From a checkpoint of a small transformer trained on Wikipedia.
Size: width 512, 4 heads of 128, MLP 2048 GELU, vocabulary 32000, 73.7M parameters.
MLP neurons of a small language model. Each row is named by its layer, matrix (up: input weights) and neuron, and shows model dimensions 16-271. Each number is 500 + 50 x the weight over its row's rms, rounded and kept within 0 to 999. Numbers have three digits each.
Before each neuron's rows, "fires after" lists the tokens most often just before its 100 highest values on Wikipedia text that the model never trained on. A number after a token or word is its count.

fires after: " |" 57, "," 7
L9.up446:495487541435512576480482499440425479455494546473593602479469526518567614469443522441395542512509494587506444525432519470509595561432449427552517511463518553430502604577476480489558473491556484441452427411462490534427454483520479427447556451523488510497566523472499546460503542459467439540472485492507484460458460507468525480433478506470523523395495496431431466592480358538511483536495430567570491492584529444474527453489507546582465503462526610414468485427450507612468520490475506477428503487598538517539432460409505555492485518445474466539545466512544448459597570474446464531596383443420465539566492528493570505524401517486544531542454558571474459577460471516532434540504530648547524440494515424573544483492606522546483552499429616550495396468445479488520514522523506

fires after: "C" 16, "id" 15, " His" 14, " C" 4, "ce" 4
L9.up1396:511511513521508550388492504481527583481537572565526524554512533534624511448549541455536415533498479415518529460475454556532440513590534518492539489515502405533474510468444449582540510529472468520507484434483484540487498533447470518451438463556469449541498544525550454469469490388526542535532418490477497530534510626520565499492473512653588461459466534499538517521585448494570467487581420498469537529478500514467583418490500525520513475456387525484579514457553449525458468437470505461524481442370478499485475574496462531541465521481594559553572445539439423499462386484558478526529467456458469462370484443500569521490450475493461544548544469476537464465495505567549547465589576461505527447468519361308520389418490500561558481482512475479549496486487502595422564537555483

fires after: "C" 15, "id" 15, "ig" 11, "ce" 6, "," 5, "'" 4
L10.up1206:517458473437496439575497476516450493479494619508567498576530527463534447556477500405455432588433488526525454457584482555518513591552489448449484526486461570476476484481446539505560463527430427484552582659464528566482468539429513517506573448480561514489425492539419519518511364484507530478508501486459460412616507537492520524468386531481521550427522424491515442494489468502586456514571379451416516413417475527488448521529485556485495454599588526497462601562568585455500474509507484535529456483438448451498522480526489514523548498580506537466495497483451408466509537572511578325439500519585533534494536413625530454457518530514396518578552489509462540445459499541569472522524535524481478522542461572409509508444491573508420477607557494487457449514482508443485541400563508

fires after: " |" 46, ":" 6, " at" 5
L10.up29:523488555508533512384492435534474441543614516522524625484577434505527511466530541512579495549539432555398492449568461465421564440503529482535518557449497467415420544412448497485586377425512443498439560503440407565551463508394513488545558459575466549494511579631473503498445440513470493532510485559531515493505423355557391523462508559506467484525513515504483462340516520517596491512477384506471500540520524533456611566557505520537508443494602405432524553499512435478541491481442383500400394444493454539424561511513476574436453498496510524523424379502503436472466559516538475508504525546520522537499445480477509467475426528534360451544557505515522508591473528503549558502440430395542425567496559385478454523582483494508520482607541556500528587529470526580437460473504527

fires after: " |" 80, " a" 4
L10.up147:450525533513509553513524523512417535507573565519566579492491506498499507478536466499487553506533517564514536413445492510412539484440537413543452485550501484448445544492463491501410442499453492535494469506578492492531562521487410501429536485456538583509511418539529543410514484433545535554500586519527523523435490575456526445602528402522509536470463493489473522494544494533560452486542477498454426356522555506526506502520469482468563490553579571432446522509474528479537550480493490493508515482516519489529476493568478467527551483479382457546560503471526511489482615555534478505412535488511515541454411546509511462409500479487453558595487602474439465519467461477452478367493510501484495564524512549442492518523507514557471527549486491504428548484508461576484461546524537

fires after: " the" 45, "'" 6, " across" 4
L10.up626:539498490576503581511525532507500491607502479491572481552486476535517498548544635579504452527576552547567467527493462578570505499506570482474556468446496518472513502535540494512534567526391569532522471480517542412504451407559472487522618425631475397557541499533491509490470496507500587490504446460533464543551545398467516519503544444601501513552540464509597469482594496517564476572463421521475467479488562456475474509546394509576455490507501490514520542466553536599602596515450489468521530527523500585475485583479484424475546487584529495495592536444478472594464435535413576486424525488572490419536593524458545471507426492444530393345497520399394488482417436457506506604480452500419516558450502502550491442501453497373531475475493519445547497590521493492479427614447534

fires after: " |" 93, "." 4
L10.up1116:521432448491543454351597380453459434439644617605435528514613559480529470464480470459491468546579487506519463515499576472479491632479527515553475538443461473495452508586497458502491509563547538475507570537519459461472583554417537459452614548528503572598516481429489450420533528494497475526570503544501424515466514404478430446452605511492481506453579531550500422437548460481588467560482456574471565477535459502455512375494510515517529440541498545521484452468485533566523482586485536462461434526455496397452523476484548402564481436485495497549463511455509544451476536508559452530630558491367593401523455478497464486484512527493434531496523431478571496513494496489538554538535460495359371573490570572482455472483579514490557407544500497491521515523584454443614480512534511

fires after: "." 41, "," 20, " " 7
L9.up655:442504430507441438526533487455516492480390532416520546439561476465440440505527495496500468518487600490518531481468463597562474435308515503560541458456544499477424507532545593513503411391550541499564564464418534525520550467498446542513478491540501469528538515588553589512463506488477459459491538417474513464561632444564457553371399507418427466565487522498427453433557580408532518503515491473397572496441484546453504520569536559513626618508484516511524470481477419490586497500425430474399512518501550505498520531527452548481496568475454520604485412560503476503582446527420559441500508442507491510491540487559462549481469529514447435414585536505552458522483430383448429495538493554409513560435563425506351550501479496483502483428500497509581485493436466509459518567493429

fires after: " of" 18, "'" 17, " in" 15, "s" 5, " the" 4
L9.up836:541519460544432543488508517500489562529552540530590547517430521519470512462498427485498585572539617488607486512504559505547598572518633450571511583573576520431517598623566539506495453559492465457537464556631511398428476480517539423446490581532587611527466428412416482570494503473582448440397453514499490502482474513515544513500467521497511476469506521580585483459504520486501446569442445545510446510465508448477450556436457466412556517530492506441535539436511513542436474521571552450495445363535461464405567504460553442486465520525474542412522445485459470572521426564552454482499492470541565354516478457488503482526506429559509504429530585485525464409463519465557499468389513499458491523461529541524495397432480454512531424520502505447457509459528469468507413426431471

fires after: "id" 16, "C" 15, "ig" 11, " Website" 6, "ce" 5
L10.up739:490601555501431495535459559513503512446541555524505479545484455508479508458580401484403455535469486469472373504540458536458558432498509518542557624474483481449551490470456479564538336528391477601445450458461537490502408460497461529456506451512490568484430507482500466573392428487608544546486503550579521477550389518487532488454542516553474557461474476429498449586521517514544482436538397476483540431475545455491484566513483488521522477532473537431508512527462512605511481488459472507566430517491529535506546513536511475502490423583487508564618506519483390488401496442519497435399608426475503549443485433640512476559534553542412417485406452559501557410399486453512516547592504638594583556463507558500583404442427581478399480606507484465495443472535579423510550441596427

fires after: " |" 66, ":" 9, " " 4, " 2" 4
L9.up460:489522547514513473504541511502467497493594575453469575484550525458454562531549426508547537502587475510577443524476459522503501548474475529538649415471499425451535624459531539485522523582510452578512521476505472491428504545511513515508604538507509465444454411492586474461474504433470532529503603474470449564455481498495467477471535502447501436529511461599511463556470501493556390437533508440602443500499510528479523373490541465471539486470509513453518474486518522537489453547498518475531471579465516426500529482530487501445495543446491463538535437479523449536527502488522496501505495498541535439472487541537550497549485536529493490522493486547436493591475557385403567515463433550454506531457506492443593457453577543588534503522517532660504494432525387516502581593504502

fires after: " |" 67
L10.up1743:554589577648499484467444476479521443486573545505560522504533517513494540599513460490499421425443479450541605544575524487481417513603569392437457470484548503456475502484388412533538409567480451521456484505413513578568453455430490531471557515485473607524521489466531515471550445593450362511561548542406488480561438498517580387518468544517586423480553476446474486510580524582560520519594418443454521534488574524469501508505515483559413413522551471507561445476500446514491495499458489559451554570501510459450546487605506502540505473445538391503585480475495488511457544520500549470451534483464493449427472458516458554501525508551387462491522488533536489628577530567507490537527467458447557406373549490469473446620505489451497584503630481431479552466419571532534543606495499

fires after: " |" 50, "s" 4
L10.up1894:489582451470536484506539446517458486514480547478556441464461502535590492573472378437447449458385557491501542534447540507486540460502523585445476569395579499476471543532545520550444532542470502510503498496425465590545544565562606470471388443583523456529624409458538514575454548568481475471483481469538517468490511515524472582596525459458495402447514450480530582463315551482578494460518506464410474536474460442494444467510530498551580475499509460465517521428480492501503444520503496535469507429507438474383453401506507600606520472472496500421505495497575452397539450549481494485564480448540468528383581541573480511533452438504585502504553487499439489547549433445574382455624419541497484494435496514435514480551426477526525481474520548546512492446570451467493464453482517

fires after: " |" 39, " was" 7, " as" 5, " the" 5, "," 4
L10.up1350:477457551480450392442502426507378449459567596450583528476462396509512465426528518483465432536498460529484593526490498589414533511496525392499500532508427469389467455451416517472519481477563458471530538488516473477528548478477391477509438417471574463536540456535488551533534420444458468401582535477495486495519429444581518516479489536472528438492535504475432556559521533574474503528574535512491530566578526428521508424624519464496551446460462501507508513457487556558457414506432352530467511575512505550458553555519429447497567550475515533530478481515502395434431570516480467420587462459542531569544474508432444499521468535418454542529543526545543492528537439473506522464448540532477457503390481477415499486509513570449485527472466495472445552480440516411487475442516489

fires after: " |" 76, " " 5
L9.up704:447515468464522573508495502485604528583502626501555549434428409540526529507530457477577494458559497503481454478502584534488522452422561590486478432475523489483517501438566486513462494465475503534428570474499529466513532535554487453424491563524505472534478400509456460542513438454558564462508499563508496553477467434494509496492448524417560444499449458489482571506491445501529447526445456472553574438505509549480546549576503468462495519525573425614478513558523539518564595522491422563516421516482522475516467456483445506478450453585394519421565464504484488510495577403414578533472545425498507448430450455571492480433462452480473481503468489501508398564603455466478532423452500487408564516516491481514542468669536538491488491469525538455482579497528469396578656527438595

fires after: " |" 65, ":" 7, " in" 4
L9.up950:452549556478526597502515502493482477561585542510484536618631501478522404410476478454437527603427459530461403478453553448482539543492495447440560518508412530418427527472504546541422505450504412393512630489558469531444495661481510481570531383488503418488448505552546552483461487509499419476557468547477437515450478522512432541425468490413558525515516412560447425473520640423602439492468459578528453464623520454484431514540523445502513465542538505468474538487450446475435506525445587524408428484566563527494426468528476594447579575571484478531549477494506500476567601560522440506507590601506543453462540461493599560544456519510529603469430601532441504492560491450542488479586500522494455540558538524521494553515592503543417575443474519517545475414631510480513390475551556

fires after: " |" 64, " mm" 4
L10.up1471:420537510575428634509558550437463517443494507408534460426531501411607561534480557501508470470585445448598517568534573476423493550522479467550521405569495559450474519482483535423481540435533482411503445477519458498588580351497472479486583545565514495457538469506544499520532409583491557453505488501491431506511485550515559548537530476491554500486485359487465481446539548526534489533509527452474507499537467430487504564480532496537547538571497477425525472445482421456494479555549462509528557609552389545502567429480479459501480499540526461564505497460535504517550524527488450470442464470476508505481550511482493554475418490490569467523524549475500491547487504543452452562566470507528482502462515532468538411516593542486547525399440541519483583510420497464426524496509410

fires after: " |" 37, " a" 21, "-" 10
L10.up1005:510535496564489555494449508494462469452424471612605524516499497450611563491504507473407441467466497553511498549449471449453466533416459453510555487461478413550478511456558503481439462478471395511529504473507366507433549555492462479451465475548513501511468492513552503502449489458504570564410607446646431402479341505482441539417540420554568474466474494451557578475467517488482457471457468493514476437524628440588523435497491487458519550490530539399494461468483555503496478537562446470454505583457543479523528479429486519467482505462478545454439577456582446487493501449444565475581455494497503514471562597509501381386464534463486447427448496492422497507417528604459467467529540646502493506447420462485498468627604486494499591475396484520529438478495588528476407486431529

fires after: " |" 53, "\n" 4
L10.up2005:455466465573449516445493523489499519499530460508539535580546416519415481535473599441539381564568515502478520518501468541478483547478488474502422522458511490579546411537485466570466469510461522538481421516434546473474503430391639458527523505534474456580613427545549486409440521540467518491391522444467507481442472428554522546526480529481563491479457535503532455497414535381488492549523615426484605535394513416544432438483339520448585508499402441448573627578577555478454549522495395457476512514434509459472510479494457531390549427476482450469547568529515513458488514483565480497501527506580456586486537532537480432511430550546455514489434518457480520580470445478439556434495503485456541581561499533438471425437480497516494537524537569490540561584479536533448472555524488

fires after: " |" 43, ":" 5, " on" 5
L10.up193:495567500514534382585574492556442477476492493590479521452391444462510407496541429472499444515455562437547535469496449454440591434436467523496476444491523536468474486521502394458501486515418460571504477502451462425537468407466512484360476550449583539578604452483467479504537499494532555507534403525488478459489427531511530506399444520574363558533484536559523515501477575490456472571526473441417481463486491421556617455444461523394384520519476530446478494487493563486555549454509528544436491509463454602564609497544460568470501476465494482486530618613608513554575520513443544504510410532514516503428593465515540459614466499553487569545604472554544490486529580542433537509383419485575497539494510549461503474460451504511492473544576441485435447399529506483543505475496525

fires after: " a" 24, " as" 11, " an" 7, " As" 5, "-" 4, " most" 4
L9.up599:484446522470602619577488480487458624550535507363525425411518526533575391494485522554444498522566538515582524460542476513566486567446508345483475433537548491448576570558463491496528487504547464446499500446517454471448509548503411446489506502364517564501513495582495480493498489509457514416470592541487420503454501516452455494477561553483542490526546528505512522479519470450509470532507422496530467476445538533507435559467437497400552486421494511476463553488516553481537487528545462492567563400446506534498483486561461504507527539485570544481571444430502453504413544475527570488552442478569524553427447582512577532546464427569527484541455457500436515482480428451441515497490515481510592543559542554462440501441562474500461497539556496466467463459536455532522500528407509

fires after: " |" 56
L10.up1222:436482480471584514431410483485451433496579546572646505551495605520504570459450546542506470522450468520507454485521485468438502500446442509577455474503467468513466455539491463444454496569488458461457621533535437499556467548508506465552546460503437516600537513459443539537499483461568448568482509442473512507506462549453514511494526519488475503471468358420499525511521558539531416494451388502468467441559610533513542471609422524403578411506527513413492554510422514524591530519532505504437440562402435555482580460531503508427495461566419462455521519542492429438582593471416481430528527520577526540500437656532538365445538493459437488457470517442489472513589483462540468454540500444507431528447525571530479521524534462507548529438490551478527565409522619565525371537500514

fires after: " was" 26, " is" 16, " became" 8, "," 6, " as" 5
L10.up640:449492495504408503492399568484474516494516535466542525495458506464595462448488496452527512477439531494465454508535525556611439400539547491464525431547599488513568457427507461504458513499507458552537539545519513528518474591522579539452563434557606584443634422544571590498500508491470440508493524508507498449449543552530449445467501595463450483503462497537493485539489457565530576477573535558453501506535494521473489462552499510516489501490510502488496475605427544434538511494580561554426429496489474557509494567486462504498547532469426484466608491565520499535432547445532548480551500488518512558464395529504413540502586518568481560546565495559539534594518549442488475411505546557531545425548592488500463500430402482467525557486496448499483505444450546486557499465468422

fires after: " |" 57, " " 6
L10.up1891:491485449529510541495554489541531465559488474436457493467559445531485531509526465472585491399448469494492551538421513417519518434525410484549485529454478496488503462530421546517569531438482494404518539496503504467549569510546431450467546498629488575618584562513576474522528418461492507545563514583387579463434518543475523533564483459408550460573425543523480521401540513486425448540507579483520459433467451536474580545469537466561509582508524526463476480456500537493495549535441466465524490537442455518539502472475466471426525495558538512511488437476458419509437480504445475489543528471509542390487495527435484438444527430507474560456486507500548486533488439452436451564480512473445452420530511455447491526568540486508474452432419559545559526416461553533508477458485541

fires after: " |" 45, " O" 6
L9.up269:474561537531511451468499519482553479485524452393517443527523515519475547579492449564558453561469505627490617436481482494527577503511481540583477457546476468488382509602484469520531524532460561644561558473522582519470460492498601473472512517493558478520483473461456453529531528403516558516471519561478527460486526524452512470421450461569542506550337461493526446440464494549589497526478532471470416429543468573515505477460543517572506434466616515458467447554505488477535485559576485485483595447535513504466512509606492543470551422469534477490514533586580441510564573346538467473539594494563515495467535515544603404533502469517540482550509452485411479472588542419493558543508505432487373537529560504467484542517503537568486473472575531496442441462504436486488519502481501

fires after: " |" 57, "|" 10, " the" 4
L9.up768:392578431504461580509504466538534493586396510440546464505447547511362419501553550518385449443592584513456560528580463492583476533521493582587455458545534449475460484496574470400479450532473501570538537538444505474423465531433401561508519507506444555489499498568500593546525507532472512456506498549536487516484483470511474492404497559505476556415503534391587560592457505502526514532518547585413516519521490382541517448487471452493553471474447506408443465528543551523548522488485462527498486477550564508507550511456477584469476406486521531482601413586521561471529538453565474550545457502448478467530522557537542537466603481435451465614486467506487471535557412518538528405492503470502536489537451547460490516498548555511479512593590533504495534541540454520491493481512415

fires after: " |" 55, " of" 5, " " 4, ";" 4
L10.up1042:539506511410521541529474454475541544581475496483550449627564492572451527486527498491445479492416485600515382486473548518475499458486625503620445503517504569391502492448565526404523481456515509582547531438434485539565472565550565572485433537452594503479532495472482519467565582544423498490529551535446537564467516543372507467506507455576514468521477497420497507488519522475467372462515401541502426482469490539493490481407523519461519498605509513472437464479559425507555499568546465446459536521411488555459536515570464449451537584564501482526454479550544600480498453516496531498539547469544438485499453493508557498452462471565434500585539543392492569568461478542445477434532515596478478483492575474464434445500497474596534414494540481467553503575464507516464542450540476

fires after: " |" 56, "." 8
L10.up346:473503374484510447507448486519443511458472535499553558524534512476569459548491460468436486518532524494498478592553436535480472357409586480475487533522565494451534519526502508499456625524490556497417535441416520554466483419498512473487581486567508586482401506526484456484390463430430576496468519538522461525492504359493390538467467506530502433541543584506512508470465471509525434509471492399489475431595473386447586428559439487465581550477518494542528403495399402500508512447488432495437438448468509482484509450458425575542531527493472532469480400445612484463492483491429508463554556465538571465580475538555564483555478512561441488508599445448425582484560509463411440537547434555394463533487550475542537386517484497438552486584552551517511511550576370519469377479533562

fires after: " |" 54, "|" 7, " ESPN" 4
L10.up278:385550462541429541527525498564500508463562483523542601460525511565496435511500450551450506444469455503522612560511491562479470570496405453557527548460497481446533479472457547550505474401531523482483509606510453539410454498535478550457461416516511555474472470505569530506446517486435412395533573546461578547423442486426521558597406491494543419510527533482402531488519479512523465574477466519552483533496390502528477550542460560560515544456466506515489468474439586500464499468512461497530524541423553473507494482508484516531440342525543590494473568461533577669405514552462512527482531486479476506462485479412609510499497450507541553456500551403605410491572415482547460434477433548451479524452491530513577475490490475502482452465439520558459544590469488513596489539497501

fires after: " |" 42, " 1" 6, " 0" 5
L9.up1636:503639502475445592516589510514498523524553562522510538490482520525548499528574537571534423393556511525627396541550517515484448411566383407484545533419574487495477487564445559449512437469457518552450527517555548509504519443446506547502623471467531410510481466501439510410451418592529403532492476596501495519415487522528579450486503515486632488489411519423487506566461557455502483462525517494488609417473502443478513541467546542557397512480537563454512548530497457336380504521533507391486540651456565497531479475470450582502467531456377432453503481483355442504428458528489478517502489445445393482416502436526462520545504494541491472439534573437513441589591518501502404499531557479401566414544462475460648503522494485484563474495445550410566536448442545527574465509482486

fires after: " |" 47, " Silver" 4
L10.up824:603507555544531526457476469600402508560580550495493573518498503475499531564511506524438494439575469496516518525394480515575514466545562646556480584534433498441484503527535504505518509557446551569456476443568487521471465560506509406508537512634368553496551524555484507529539572512456575548476545534481430470424556453467576559428537460550465477546546521462499561528587403518516484496551572537477530524549626559473539548496401498544496435504460535479444553494428387523526474476542538483526474539482450482389601498466474488518469474455510524479528492445543498536505552464516519488507478567540473488579432473550520456490504514544451466487521456542477482546596461557548478412526486499528420519548540459500558481521510506514506500571474446475606512456452516565519427548462406

fires after: " |" 35, ";" 10, " and" 9, "," 8, "." 4
L9.up1609:502442482521497463422567523467532528484581490542515506455557484492496538483494529506479386489451383478456469551580452681575536519415428512500479465555516478401496524469538629467439517467386501562494419524569525497609513522458534471436470469544513399531544487574442419533474558539465481536491430505424444476428518508482481421487490475456539493502464515440456498532506526556553465445486434471541510498483489507437484450379513516518435549552388555519491488502438475550468513468445581493439411461399476389579472458544565484475461461615454489523648469497472517579521571508537484433630470483490531487424544469487391515492500518443408489501472470478497467529518470567474440477458437556532470527509535480537458489527535440436453468444519493493537490547501543641553627465480480

fires after: " |" 37, "|" 13, ";" 5, " and" 4
L10.up1231:430497436500443429496442545526392431484546520495550510393504545571535527525459519524544520576523466530569580509546541512454507438462510543642519423567493580483513512574457367512430539479517541527525434508466499526550505422537518563384457445471539531459485513588536595569603534550449444517551568514436496476495507488520559459570518445481532637451630530519577556554582561495457584484544496459502515537550487543509493521558496453483527552460440386557478488489501503497479485467525533470540544510418472442560465525531551392553478451502474539504521512516540527480397473454533479589561436488556500560477497553474472442380448566543560509509390420529550505513433517516452495422518486570589551472531568542378470530388472503572475500500425438407437562545488564594571377487470499

fires after: " |" 63, " (" 4
L10.up360:492495506564529533548434463574581578561521489483411509489440521458525463578476475584541514451513470389525505542566530467468628457487544362541630460493520505526474467451462507407520537375601409484445547512520507541501496474555489479464572626541452557479499512516497525583485503536487531507596469542511571515460448424568456397459518454416506548525521515477486519490553499439459524493558514444458470540493439520526461578552564551462541480539649520481502536401497490501563590526446456493477496522379473460526564521611481380567511522536525574451444438464570431421508534480477491486545508446435533507496556536556498490572528486526550498451503436485461461533641467477523522488612479495455542502508509513425576547607569423474396496484551515514503581427589482487611527463533500

fires after: " |" 53, "NL" 4
L10.up945:536500488523454392450589407459433518586593460532477435498485507491526374483564470424433457581523547446498477545548491509451605559439411568515525503527415512464478521533531542453550554475514527494496456526497567573562482434496459589529471577558470414584563511390482485526515476559492530565525510483476601495586415366418399440521564502514415530504578550432514485523501547451562537558492559504449556528476521456470509447576583472487450493484603566478464573510596456357516479445408429433561489542547473498569497503554600534475492451521401536467510465516518473547613564547474470552527447510455535530503471523477497527439530460468633422472520538530508570495439525476521586432496495428563566497529486447507452461517475570484432494497506570519427519453499531591503444526503497

fires after: " was" 25, " as" 17, " is" 11, " the" 6, " of" 4
L10.up973:446480536524462464573506536514518526413483542517614528586446482561427471511533488546425545460529568547556511590558530413514526508519494539547489543463489575517480418539519429568563601509410447530542491475510459474548441472510499490420602448466516616502573405474487483511605589596531495520468538502516473543518410490510455560534432625510470455416562515443489527511373532459486551557458491568542520630535508517463481405601423509557488466461458462537574406593497471590501576466475472511506499508491533463551513570488553467516451486548523535416672488495542479597541552531492515447489439302482422570484438442423463599483498500473508550575471548495545512467603589454470503478506557531551502433540518553608465591467532577541515494598528546473463470541454429509489514403512437

fires after: "C" 15, "id" 15, "ig" 11, "lost" 7, "ce" 5, " " 5
L10.up274:497469500511576545485488552449570522488465491478531460578491559520612555473586472423506585442524506414498476546483470460451488549500528527465502523468446489522586426475582489500566478515485464469488548506507434577526426478444475397467557380377539481551526480570560372449494522426512548531540527427531425542444515600538487552566380472482509595426601500516531423439502422414501515545570428539529550442474502460464513391551493434520512502496492489514622513503433422504515413478575506605457495453373446529512559558432497501417482464568507522465586452552402442543474382501476533485501449518464552513453496524463496458467415550475515593569580476454510450467479497433540520479594385539515543479464552523513573399451505516439491543527493552481534461461598547562434449484441459

fires after: " |" 47, ";" 10, ":" 4, "|" 4
L9.up373:526492590597471485473489538536465477478472517490444589566432475560464452527498485555515429506515382460498490516472456506518482536570484506569490539486536516492563514557534500430491609457528525501428437483463516403464548492491503476477473536405520487513515345447458514593435496576425502472548573448498574468504439498502472500440510553420565526477476541519460452461477580583481538477523562426449504501541427452584498404570562420476508497502478589510508535508511525444585509498543517458575624594485502484524541435564524502406511522490513440506471528543579469472466508476551549460455561461545508572522490441579516471495554528526575479543528535495409551476479487490662476525445579574531526524551445414461512468493518545477425467497511501515421573406502478559525466496476512

fires after: " the" 22, "." 21, " The" 4, " |" 4, " Hu" 4, "\n" 4
L10.up871:413434508457574552497488624477488525495467542490536568533490403442497446508476456477593490500464546409497449538450512695614463512565503517436465504520553463480456420565453538500478562543456458400517389536479545462509481492486513404481503526564566492453499452551484428508503491530545594420458491536514524505536433423434561548521479490385428449565521473481546463516451435436510559525555515397423613398448487432550507535580462536555575463438399447496461551386481464536448468472543499546489456476506588601475535506511519532434363470520396480538623589444532540506472478489556516560527544446476516457493530518475480616583424391442579486483390498568485412514567523461452558561455591531457451476504543452669475488564446506543469471490507485488542521564556507543450507525511457

fires after: " |" 41, "." 28, ":" 6, " 3" 4
L10.up1236:487480502606423428528409538517451451506481562510468620500554507468545490501474534539522424511518555491452556499497427578537505406401604541571481481480514468478425507495516543442531510516580549540507533420442510529520501507496482479488533488493388550606504462560512495562453468449468527503528502428461601431496433468557479509462412559493376503476533461447520488465488533482505460531519521457401548446475486502484536463449557466591581503543462515513500557519423483496561459538425463441453549507534494514460528446567454509513424504481518521535503472510576477449503509586542534352488502433423444496593493439544516559534397494610423491533595514524510430457488500343427455411501403558461536518473511522474460476486550479474487543398562561540478524461574523463467455557566433

fires after: " as" 18, "id" 13, "ig" 11, "C" 9, " Website" 6
L10.up1073:535535550433463463515449386557454470549565460537512449580552458483559485566477494490552595553413462448502445537493501486538590549515480523537402436495507462421535513482451516491550476519493492563452571611480429541481621512492495466431482445438527560606483496531516462435443493456408471512546478475564493519527464504568512417506502384486522539581522527387469517548488509503488511497490519513556453479554533437500592556651511521467575532541467532510525545531443623565519537476477533464552462514405450553479419533477422547568477456570586523559615486498545377531481491541444549565444522504546490532317432454568559497569488469547396477437513419572528511547519567519570568447532580554515514588533485539587565416550490646528560534535542484467467516442449522564478498567510449

fires after: " |" 56, " the" 8, "," 6
L9.up323:466546538503440433481543462458455568486536493569493489496489462567439534447456521544563528507534474405579536517415434583496482420517616428471405480482493508438526519429546597550531504423487461366518449551520532502470436451369523480486503393519518478496467520500553546496495518472502449460506455464436600500505450491455505513510461550427542548433511481460545537377568407554578570474545564513567488492532544395487507487454492577440608501536506490447452480479489454582455564454485532437507442594508517552478434467468558486392519454540476414561459431526525546529507511457506549447496447393563404524490601455406424486513485530515492546503459535488546481527516465479528530448485451569586516473479528495512522555443483514481499606468431552553483564522503483598419621571546530

fires after: " |" 60, "," 4
L9.up1123:502533452602423483557506541560544438589554571539555508491451471495625551510451530459532425498494560484502451511481491587502432423397473439499637457504476480423442539521529535511508506597458513530499554506492446528537571532539481482524499448556537526530524525498478560549444505502519508450486501592497532449476612483488569556568621465518565516555538462489553530499461521430589452468539485496451435466550508512428465409459569469472601456595515589464436511479486524518479441596468472489453449545493515524569602444521526463569536438496472505574422365518470477466430465452489545456445448485496519521480614477524483377523497475477488442530586440542451470531466445429433460381488520525504512522477582470482437479552446626521519532389504496440641508531556500503472448468478480

fires after: " |" 51, "|" 4, "\n" 4
L9.up1772:497582501575469364570436443515423499559526508410522477434543490659590525478532476441511420538533523383503491484457564534488454492421488597405516521479468543509516567506508537448437419503441461467492524540483502426480482494490503495548491526504529502525699467426516490552500543498505507477609474567610491342507565450590455515524520454484564461493479606522457522465575429509457486518552474579594566508464537453480511509556525477418434527561532514472574536482520529537492446520430456418446596540614422475489547492526518438466522460493467472544547459452424505463598648501454474420460522558477507568436560579507430440513569459503504517516600435499536447454537553407474574565420536526508575466399541475619574456490510445528562454500490589496503412545416437492571511513542570

fires after: "," 35, " (" 16, "-" 7, " was" 6, ";" 4
L10.up1157:533525486478474513576567534538487479440589587523604499521447449554499574496453546548489518451415436526446528392476557531525486477478428554420576532468483506424469492571525499498480481518509473490620501519490634520438473503471567455545532428493590559438580500447437510535513438447364559410512486535475438563540516496485539449403455445404463393534537503501405466528457458409487485466480501523448528432438500459508518491574456474455451483608537595451399481537572590495539423499546399503368523521464452551536471509536415453520457512452491493445519493596479524535468545495426558436365498466627534545506473448502484402566465523578506431550482538406513577480535496443501491503474542518465521542604497412567517448447541513477456457440521543539440606457456458472521548428469536

fires after: " |" 83, ":" 6, " 3" 4
L9.up1124:503482531614475494543441523537503536510538553526497522470549531552558550534436530453515475505510495548498502545498490517473514445474494476551465490483536479481501547528466490489517555481540493451504578417471568521411515473456493484433658508505462565576496424553477480476566488489548478490483490628507526466516416478496551439532468499398498529509513544450463453554509542515464473548542369514415479548492488421414528439445526450556609448542530428513504547575493522571574413514405530450440512481517525535488467446505446457672440434536468513529549469450434443543456555536446524391431561491468561463442480560543551561532354570537465463528546428503478386574538577327503475414540474469491450541521654529518433513456507558495473486553435563467527516541489518521518482549530500

fires after: "id" 15, "C" 14, "ig" 11, " His" 6, "ce" 5
L9.up107:523492589446534526551492520518484458513503582513517572539459566489514501434581470482541497590408463513478475521539518511529511524501484429455559517528530537478566466437551480493506455525397454459496421499438532582482516530454457434499470477512568498475531507492564455477497500392488489485533541470557426560496455452601562485504438484565529558538471457462441499503564518487540572465504399434488570398514524496471472491483473559456555568477535565507531500467549540449524512517481467611477522437416502493533468539538498544482535496526538470578561533468509535559439537487479564501584528390433523472422480509520529415453558459455459419423611464596522530559457515439531526434495519558487447523448465526429552445541527612446375554502602576535496570488500616589357486415569458